{"d_model": 160, "n_head": 4, "n_kv_head": 1, "vocab_size": 8192, "activation": "swiglu", "norm_eps": 1e-05, "rope_base": 10000.0, "init": "uniform", "init_std_qkv": 0.0462, "lr": 0.0127, "lr_mult_o": 0.963, "lr_head": 0.00876, "warmup_steps": 200, "decay_fraction": 0.49, "batch_tokens": [32768, 65536]}
MLP neurons of a small language model. Each row is named by its layer, matrix (gate and up: input weights; down: output weights) and neuron, and shows model dimensions 32-127. Each number is 128 + 24 x the weight over its row's rms, rounded and kept within 0 to 255. A neuron's up and down rows have the sign that makes its largest values positive.
After each neuron's rows, "fires before" lists the tokens most often just after its 100 highest values on Wikipedia text that the model never trained on.

L7.gate478 [197 122 124 138 109 111 137 127 129 123 128 137 141 147 113 113 166 166  83 172 148 138  82 164 164 140 120  71 132 154 152 102 126 131 164 177 114 153  88 129 107 113 165 139 109 139 115 151 144 132  96 118 139 169 143 154 131 135 153 128 150 127 119  89 142 107 132  93 125 107 109 132 109 133 112 148 131 173 138 114 107 119 131 128 126 136 138 112 161 121 160 127 109 129 117 123]
L7.up478 [ 98 117 115 111 120  99 116 137 162 110 154 126 157 122  85 172 106 162 122  99 144 120 122 105 112  91  82 166 123  83 117 141  91 129 136 123 101 135 139 131 110 135 147 112  92 120 127 157 170 148 103 109 133 164 118 109  90 134 117 139 146 182 100 117  97 115  83 141 158  89 107 151 115 123 133 151 128 145 122 155 175  92 122 171 147 140 114  74 159 126 104 115 107 151 100 111]
L7.down478 [126 123  99 190 125 109 145 162 105 141 106 147 113 122 108 151 150 121 122 116 114 143 148 137 124 119 126 106 167 134 123 127 139 112 149 131 132 107 110 183 127 143 125 101 104 101 127 149 116 116 172 149 165 120  80 165 129 141 122 103 100 184 157 162 148  94 108 150 126 125 122  63 140 169 135 100 123 163 148 108 139 137 129 151 128 157 144 156 133 121 103 121 156 134  98 126]
fires before: "s"

L10.gate472 [121 157 152 123 101 135 130 124 138 184 137  97 136 133 127  98 106 163 146 116 101 109 138 125 158 151 121 126  65 117 127 171 120  90 106 140 135 122 120  85 126 141 110 137 106  85 135 129 150 106 141 148 116 133  98 131 130 159  97 125 109 127 152  92 129 126 152 104 157 146 128 171 145 144 138 105 131 113 137 101 107 131 123  89 137 129 130 128 137 132 136 139 106 126 174 112]
L10.up472 [146 169 137 127 109 199 173  99  76 135  99 156  96 109 111  78 132 125  94 124 153 125 136 118 106 121 110 141  87 130 140 120 119 135 122 117  99 149 154  90 169 123 100  88 152 123 131 118 120 107 140 122 128 132 116 142 136 137 102 140 140 124  91 138 100  89 136 135 148 103  90 131 112 130 127  96 146 146  98  72 108 101 145 112 181 111 115  85 129 101 135 128 107 139 148 176]
L10.down472 [165  98 148 118 115  89 120 108 120 162 151 133 126 153 122 122 108 141 146 110 124 165 123  84 183 143  75 145 113 116 114 121 110 113 127 149 135 170 119 132  71 164 146 168 132 107 119 145 119 138 144 154 131 108 127 153  82 128 125  93 117 141 131 149 128 114  84  79 149 145 144 136 105 125 111 137 157 148 166 138 128 156 101  76 100 154 121 134 133 108 123 134 136  96 135  68]
fires before: " to", " from", ","

L7.gate334 [145  75 171 121 160 138 121 125 169 160 144 107 188 126 123 133 100 103 163 125 155 139 150  87 135 131 127 100 100 151 107 103 120 175 153 133 148 116 113 156 116 134 114 124 103 142 117 135 160  88 131 108 111 126 109 189 158 144 155 121 135 125 127 128 128 121 137 144 166 124 153 150 108 150 141 147 108 150 182 138 102 155 119 141 101 150 121 123  84 114 121 106 138 132 140 153]
L7.up334 [166  81 122 142 149  98  87 144 154 137 100 145 149 113 121 101  98 126 161 103 116 123 112 128 147 108 100 170 139 117 134 181 131 157 168 116 156 110 121 106 121  95 135 120 131 151 148 118 189 135  97 136 149 131 142 167  82 136  82 155 109 131 127 126 146  62 137 133 152 134 125  86 107  89 124 111 131 115 151 149  96 134 116 100 151 128 135 111 119 104 114 121 133 122 134 134]
L7.down334 [147 120 108 115 131 129 113 117 151 154 120 128 129 142 126  86 184 167  98 134 132 103 123 193 149  91 147 140 112 122 140 160 114 143 131 128 117 151 108 126 126 102 103 143 167 169 136  67 110  80 155 125 171  84 121 101  97 145 181 113 100 155 128 125 122  87 115 111 111 121 156 131 141 141 121 120  88 144 131 136  86 147 120  94 126 110 166 123 110 177 135  98  94 131 154  86]
fires before: "s", "ear", "m", " Ireland"

L8.gate573 [138 102 137 153 128 149 121 101 122 127 165 144 147 113 118 149  99 153 149 160 128 125 126 114 161 122 133 147 145 147 149 125  90 108 144  97 179 165 198 111 140 157 117 128 103 153 147 136 137 145 152 123 112 127 128 145 114 125 138 148 148 130 114 136  82 135 124 149 104 182 122  75 125 140 120 120 108 132 112 125 156 154 180  98 122 100 135 103 182 126 121 142 116 159 122  97]
L8.up573 [165 118 140 144 115  69 111 136 109 125  94 144 150 143  93 139 125  88 139 139  94 123 135  81  96 155 110 129 115 143 113 137 119 164 157 169 133 126 155  97 129  93 123 141 143 125  94  95  82 135  94 150 116 130 115 122 106 145  91 144 126 109 154 130 124 129 153 136 155 111 141 122 113 137 112 138 150 183 136 155 150 129 151 136 138 114 118 137 130 114  67 122 129  70 158 142]
L8.down573 [ 77 157 139 133 146 169 104 135 110 113 154 120 121 119 143 126 133 128 128 125 118 111 166 128  77 114 168 109 142 169 131 133 159 110 100  98 130 121 147 116  71 129 172 119 114 100 135 138 130 154  96 100 146 168 151 139 131 161 160 150 150 138 125  92 136  91 160 138 150 168 123 125 110 172 149 110 130  75 131 144 116 141 128 131 120 122 147 143 123 148 132 151 133 137  99 135]
fires before: "=", "ras"

L8.gate78 [130 145 138 113 134 158 142 130 147 114  98 138  96 122 155 120 125 134 128 102 134 137 150 140 129 106 112  83 130 103 107 141 133 114 113 147 122 104 141 138 142 133 139 121 166 104 130 139  60 132 126 115 157 146 125 141 113 164 137 166 107 112 103 147 128 124 137 104 113 111 159  81 136 145 138 193 118 140 163 110 139 158 124 149  98 115 107  97  69 117 122 119 163 131  78 129]
L8.up78 [142 100  99 114 149 129 116 130 147 151  77 121 111 131 137  87 119 129 111 119 149 124 157 156 144 140 122 126 126 102 135 152 144 163 130 195 147 130 128 152 139 134 116 101 124 151 115 127 103 153 115 137 152 124  97 141 147 159 155 145  81  97 109  86 117 121 119  88 102 100 131 113 128 183 109  91 176 123 108 120 135 130 127 172  66 181 126 113 114 135 113 138 141 140  90  90]
L8.down78 [135 147 136  96 113 101 105 129  99 117 157 114 128 113 113 142 116 140 125 132 124 116 123 162  72 141 103 162 164 147 142  93 104 180 129  91 113 148  97 159 109 122 145 166 135 113 153 130 174 139 157  90 112 123 142 149 114 126 133 128 155 150 103 138 145 106 123 148 102 156 107 125 116  99 143  91 135 147 133 144 150 125 161 131 156  95 177 158 128 132 115 134 132 136 179 151]
fires before: ":", " |", " by", " in", " (", " the"

L9.gate389 [120 101 109  97 120 106 160 139 125 132 128  99 149 180 101 107 148 131 137  78 115 120 124 185  74 105 180 116  86 110 137 132 131 113 130 112 118 126 138 161 104 164  56  89 140  88 143 127 135 109 138 108 140 142  88 134 144 163 146 100 139 111 108 143 147 119 109 130  81  76 109 116 107 121 140 135 131 134  97  68 127 139 148 102 125  98 154 100 125 151 150 154 119 108 119 125]
L9.up389 [124 128 148 122 147 112 136 113  79  98 114  77  75 166 144  74 144 142 166 105 117 116 142 173 129 126 153 151 131 123 167 133 149 125 124 125  98 135 159 160 130 155  82 104 134 119 133  64 135  99 149 186 143 122  89 111 149 139 178  80 129 129 154 103  81 146  86  98 141 114 118 129 123 187 159 121 122 135 123 119 125 155 149  99 115 100 161 123 128 156 167 140 112 148 124 134]
L9.down389 [152 127 141  92 150 126 122 153 118 124  98  90  96 132 108 118  90 138 139 119 174 113 132 114 102 149 109 136 108 122 156 118 111 124 132 137 145  68 130 127 117 127 106 157 168 129 109  78 162 138 131 160 137 124  64 137 127 127 129 105 141  97 132 153 118 138 133 120 161 142 142 120 129 145 134 147 125 132 152 173 152 141 179 130 107 116 159 137 144 157  82 173 157  93 129 134]
fires before: " of", "born", " |", " and"

L3.gate352 [122 141 122 144 145 152 105 122 120 168 147 125 158 122  98  94 143 180 125 142 129 172  84 130 115 129 181 118  76 106 154  75 130 133 123 124  95 105 154 159 115  86 166  86 121 140 121 145 150 125 126 127 201 119 129 104  83 143 132 136 134 153 112 133  94 143 126 139 107 166 109 138  57 116 139 157 100  81 144 136 114 161 149 138 115 106  95 132 137 130 138 145 140 111 145  97]
L3.up352 [ 89 130 151 131 146 174 104 122 123 123 110 160 152 158 122  93  96 148 126 151 132 149 123 128 123 146 157  73 136 100 153 112 159 162 124 145 124  98 137 119 126 122  68 133 154 134  75 110 134 148 134 127 145 183 124 118 132 119 107 119 126 139 123  95 113 138  80 109 132 124 135 135 147 131 128 147  97 122 133 134 158 130 183  94 106 153 159 121  80 124 124 140 128 106 120 123]
L3.down352 [116 133 120  97 138 154  98 144 132 166 134  80 128 186 124 124 180 163 115 143 128 162 121 109 122 142 172 126 130 142 102 135 139 114 141  85 106 119 100  91 117 163 135 176 116 130 150 123 145 107 133  91 163 106 108 109 131 115 141 126 142 120 120 158 147 129 146 102 135 140 106 125 123 143 159 110  94 113 134 134 160 129 139 126  72 137 133 107 114 138 116 135 100 145 143 130]
fires before: ")", "–", " |", " (", " and", "."

L10.gate275 [164 152  92 130 157 113 167 113 106 147 150 142 104 137 146 139 125 149 167 110 122  88 138 104 171 107 161 146 140 104 157 134  67 112 115 109 160 128 140 127 138  97 121 113 131 155 140 151 125 106 125 143  97 126 151 113 124 151 123 118 149 168 102 128 101  83 125  71 130 144 109 101 130 171 165 129 127 117 112 147 130 134 158 151 148  94 107 103 162 133 148 128  98 124  85 105]
L10.up275 [141 177 181 108  75 154 126 144 149 131 129 114 121 107 112 121 153 121 131 124 105  89 136 131  96 139 101 127 148  99 150  91 104 101 163 167 117 167 112 118  79 130  81  99  87 102 105 137 142 126 156 151 142 155 137 122 151 126 146 109 150 149 184 128  80  61 143 123 120 120 126 163 115 160 123 117 172 109 156 129 134 126 101 130 162 128 114 126 151 138 134 148 162 141 135 124]
L10.down275 [163 123 135 129 125 142 169  91 178 133 152 120 109 163 117 126 127 138 112 123 122  69 177 151 146 167  99 128 135 127 139 134  38 148 149  94 112 153 150 149 100 123 109 136 142 123 129 135 127 155 144 139 146 154 116 112 112 164 146 122 131 121 109 131 147 149 111  78 131 168 112 122 138 151 200 160 136 141 154 135 170 149 121 162 175 106 113 161 140 146 112 120 155 130 134 103]
fires before: "=", "e", " the", "ion", "ies", "y"

L10.gate152 [118 136 162 131 151 123 162 171 139 131 107 152 158 109 127 122  98 112 154 108 131 131 155 166 124  98 114 131 148  94 118 111 123  62 147 140 128 112 116 184 139 141 117  53  62 115 141 129 149 126 137 121 111  95 134 114 138  84 145 125 123 136 142 136 125  98 152 112 108  97 126 142 142 128 159 133 135 157 184 138 149  89 106 155 143 153 157 111 124 176  86 114 134 111 145  97]
L10.up152 [102 132 124  77 144 138 112 110 140 121 166 130 108  81  87 164 112 120 155 118 111  80 156 126 100 100 130 114 147 110 143  89  94 172 152 126 146  81 142 148 118 141 137 123 133 147 101 124 144  92  96 124  90 119 124 159  99  85 161 125 152 177 149 131 117 130 134 135 129 125 129 100 140 126 173 119  84 172 132  90 157 112  94 119 113  93 136  92 121 139 112 137 161 163  94 118]
L10.down152 [125 120 167 151 118  98 122 143  96 130 133 122 158 151 174 138  70 121 146 108 161 148 139 141 159 139 123  88 103 163 113 106 109  61 120 130 129 148  74 142 127 167 123  94 108 114 148 120 126 187 134 120 123 115 191  90 140 122 143 154 126 111 128 158 114 141 117  88 118 146 119 140 121 132  96 151 146 111 142 192  97 147 122 164 126 148 167 173 157 150  93 115 100 106 112 119]
fires before: "s", " the"

L8.gate1 [149 137 119 124 126 118 160 120 140 142 136 102 102 135 137 122 133 144 102 146  98  96 150 134 119 113 113 135 120  87 129 164  90  87 155 137 123 169 120 109 157 117 121  97 110 145  94  84 124 112  72 121 114 139 121 124 121 118 195 120 114 142 120 144 170 128 105 140 113  95 121 117 180 136 170  95 130 124 110 134 114 153 145 111 122 132 128 131  95 134  86 111 114 153 121  75]
L8.up1 [140 133 102 166 146 153 123 143 129 107 121 105 119 118 110 118  84 126 122 210 147 100 186 122 128 114 145 109 106 134 127 142 122 121 167 143 120 145 111 149 138 129 162 109 102 147 130 129  91 100 127 134 113 169 123 134 127 142 143 109  67  81 139 117  92 113 131 154 149 154 101  94 148 125 113 143 127  86  99 116 124 133 120 142 135  72 112 161 123 165 145 169 111 124 146  87]
L8.down1 [ 65 113 185 114 137 172  97 154 136 128 110 140 145  91  91 175 170 133  95 168  95 135 171  86 163 154 131 176 149 125 133  91 109 149 124 162 117 110 146 133 108 148 118 101 111 131 100 124  95 139 122 103 134 152 149 104 109 123 159 122 146 117 131 124 140 143 133 110 149 183 121 165 112 149 121 141 116 141 137 147 154 113 151 133 117 120 143 137  92 124 122 169 149 147 124 108]
fires before: "=", ":", " the"